{
  "hidden_size": 768,
  "num_key_value_heads": 8,
  "hidden_act": "gelu",
  "norm_place": "pre",
  "positions": "rope",
  "bias": "all",
  "parallel_block": false,
  "init_std_qkv": 0.0213,
  "learning_rate": 0.000353,
  "beta2": 0.98,
  "decay_shape": "linear",
  "final_lr_fraction": 0.02
}
MLP neurons of a small language model. Each row is named by its layer, matrix (up: input weights; down: output weights) and neuron, and shows model dimensions 528-591. Each number is 200 + 30 x the weight over its row's rms, rounded and kept within 0 to 999.
Before each neuron's rows, "raises" lists the tokens whose logits its output raises most directly, leaving later layers aside.

raises: "fer", "ver", " exchange", " relation", " response"
L2.up1494,203,198,180,236,167,233,204,160,182,169,230,205,232,153,208,189,214,205,169,207,187,169,178,130,223,229,231,220,239,180,189,257,262,236,191,214,247,175,194,196,231,199,224,162,137,210,156,229,173,250,236,155,235,184,224,254,150,203,214,185,219,165,226,196
L2.down1494,154,219,161,218,200,192,196,244,176,209,208,204,191,168,260,168,187,193,254,204,194,191,191,176,237,239,187,160,170,185,197,236,199,201,165,210,183,148,218,213,245,177,243,155,176,161,233,249,210,244,231,203,216,136,185,214,142,199,201,193,237,184,234,174

raises: " National", " national", " nation", " Army", " language"
L2.up137,209,195,214,173,175,196,168,161,246,198,220,205,232,154,156,213,222,235,231,141,192,216,236,158,183,256,216,186,191,164,201,207,171,174,193,255,209,172,146,218,195,221,252,213,183,177,204,190,164,212,206,203,183,154,231,167,213,219,257,198,201,247,179,183
L2.down137,180,212,249,187,229,139,198,202,206,195,212,208,176,200,177,234,161,202,216,152,237,188,174,196,216,200,209,211,174,171,203,174,239,183,252,173,215,175,174,187,240,162,187,186,196,216,236,222,185,226,224,184,182,244,231,179,152,210,148,194,184,208,185,221

raises: "ory", "ories", "imate", "na", "len"
L2.up925,202,146,194,156,192,286,189,170,240,200,243,211,193,209,214,186,228,231,200,264,202,215,229,185,208,237,193,188,167,179,200,196,172,187,178,200,227,203,167,188,216,208,180,212,205,151,176,183,209,175,189,261,227,229,217,244,218,255,224,207,172,191,148,178
L2.down925,232,218,228,189,242,244,195,179,258,162,255,218,159,180,197,251,222,242,232,206,228,202,224,223,216,187,190,185,160,228,262,176,250,165,150,253,160,209,172,242,197,254,180,159,178,234,208,202,214,154,236,185,214,243,176,239,168,227,198,190,199,150,152,159

raises: "point", "int", "bur", "p", "night"
L2.up551,181,227,228,161,193,248,239,216,181,222,188,203,233,146,220,218,239,187,225,160,220,187,166,200,176,218,172,227,160,188,129,168,202,231,201,252,247,197,152,190,176,218,204,132,229,215,217,220,154,179,220,209,193,201,228,162,192,193,172,236,185,240,220,247
L2.down551,224,236,208,123,204,175,239,226,195,172,187,218,189,182,179,206,199,211,173,205,260,157,179,161,172,208,162,194,182,223,217,182,200,168,185,194,186,243,188,175,201,210,206,237,184,208,196,194,201,183,266,179,181,210,186,153,172,192,192,219,212,198,178,251

raises: "|", "aching", "://", " speaking", " whose"
L2.up2304,182,208,252,239,246,241,174,158,135,228,225,219,208,174,206,210,184,195,167,229,182,176,197,177,157,166,206,178,179,227,200,254,188,184,187,219,246,137,257,192,212,225,236,147,188,173,161,180,185,223,264,242,212,141,253,214,187,193,196,203,166,142,193,175
L2.down2304,166,194,228,150,240,196,211,218,208,222,239,215,223,203,138,176,154,178,205,239,212,186,241,209,224,219,178,237,209,227,182,246,172,223,224,229,186,170,194,184,243,171,212,191,202,205,232,246,211,194,170,204,176,167,210,155,211,211,222,134,183,158,237,197

raises: "gg", "au", "vens", "ks", "go"
L2.up589,193,192,177,209,272,186,210,207,201,233,197,171,202,192,207,166,194,195,186,174,212,181,208,194,228,198,218,243,259,199,177,191,181,206,252,194,222,190,165,226,197,209,164,130,153,226,197,222,180,171,243,219,226,141,188,247,204,222,240,186,188,164,156,204
L2.down589,213,179,234,191,208,203,214,266,252,251,199,186,190,242,143,175,252,202,156,203,227,218,232,197,230,205,220,178,267,188,183,245,155,209,196,223,120,196,180,172,183,249,194,184,218,232,206,178,211,213,293,170,229,184,204,224,205,208,213,204,193,197,193,162

raises: "ng", "nal", "ms", "xi", "rd"
L2.up831,240,210,185,237,186,189,211,194,170,180,179,239,212,182,148,207,222,244,189,208,239,211,188,200,137,168,206,203,227,214,159,158,228,240,260,219,193,158,221,231,212,212,212,201,232,221,180,260,203,208,215,219,256,184,168,224,230,168,193,221,164,229,222,174
L2.down831,204,195,165,195,216,142,236,208,190,173,220,226,191,183,171,163,223,251,198,235,219,250,178,272,172,220,196,228,271,158,210,183,200,196,214,192,177,181,215,209,263,190,186,217,206,201,201,208,168,161,208,177,241,204,187,164,189,161,249,166,195,217,193,169

raises: " be", " operate", " take", " have", " become"
L2.up1750,207,208,247,163,210,203,160,206,235,181,221,184,231,196,160,206,206,216,210,181,161,204,185,211,209,172,225,177,166,172,218,205,164,205,170,285,225,151,150,217,152,254,214,206,208,210,163,140,166,155,226,229,215,206,190,182,224,186,163,228,229,243,197,232
L2.down1750,192,187,216,213,217,127,240,176,197,194,204,219,189,241,214,190,203,163,200,201,197,190,173,222,239,245,182,205,176,183,214,150,212,197,192,221,194,122,154,143,119,240,184,194,161,187,212,172,149,200,193,226,244,179,104,197,195,191,203,168,214,235,224,191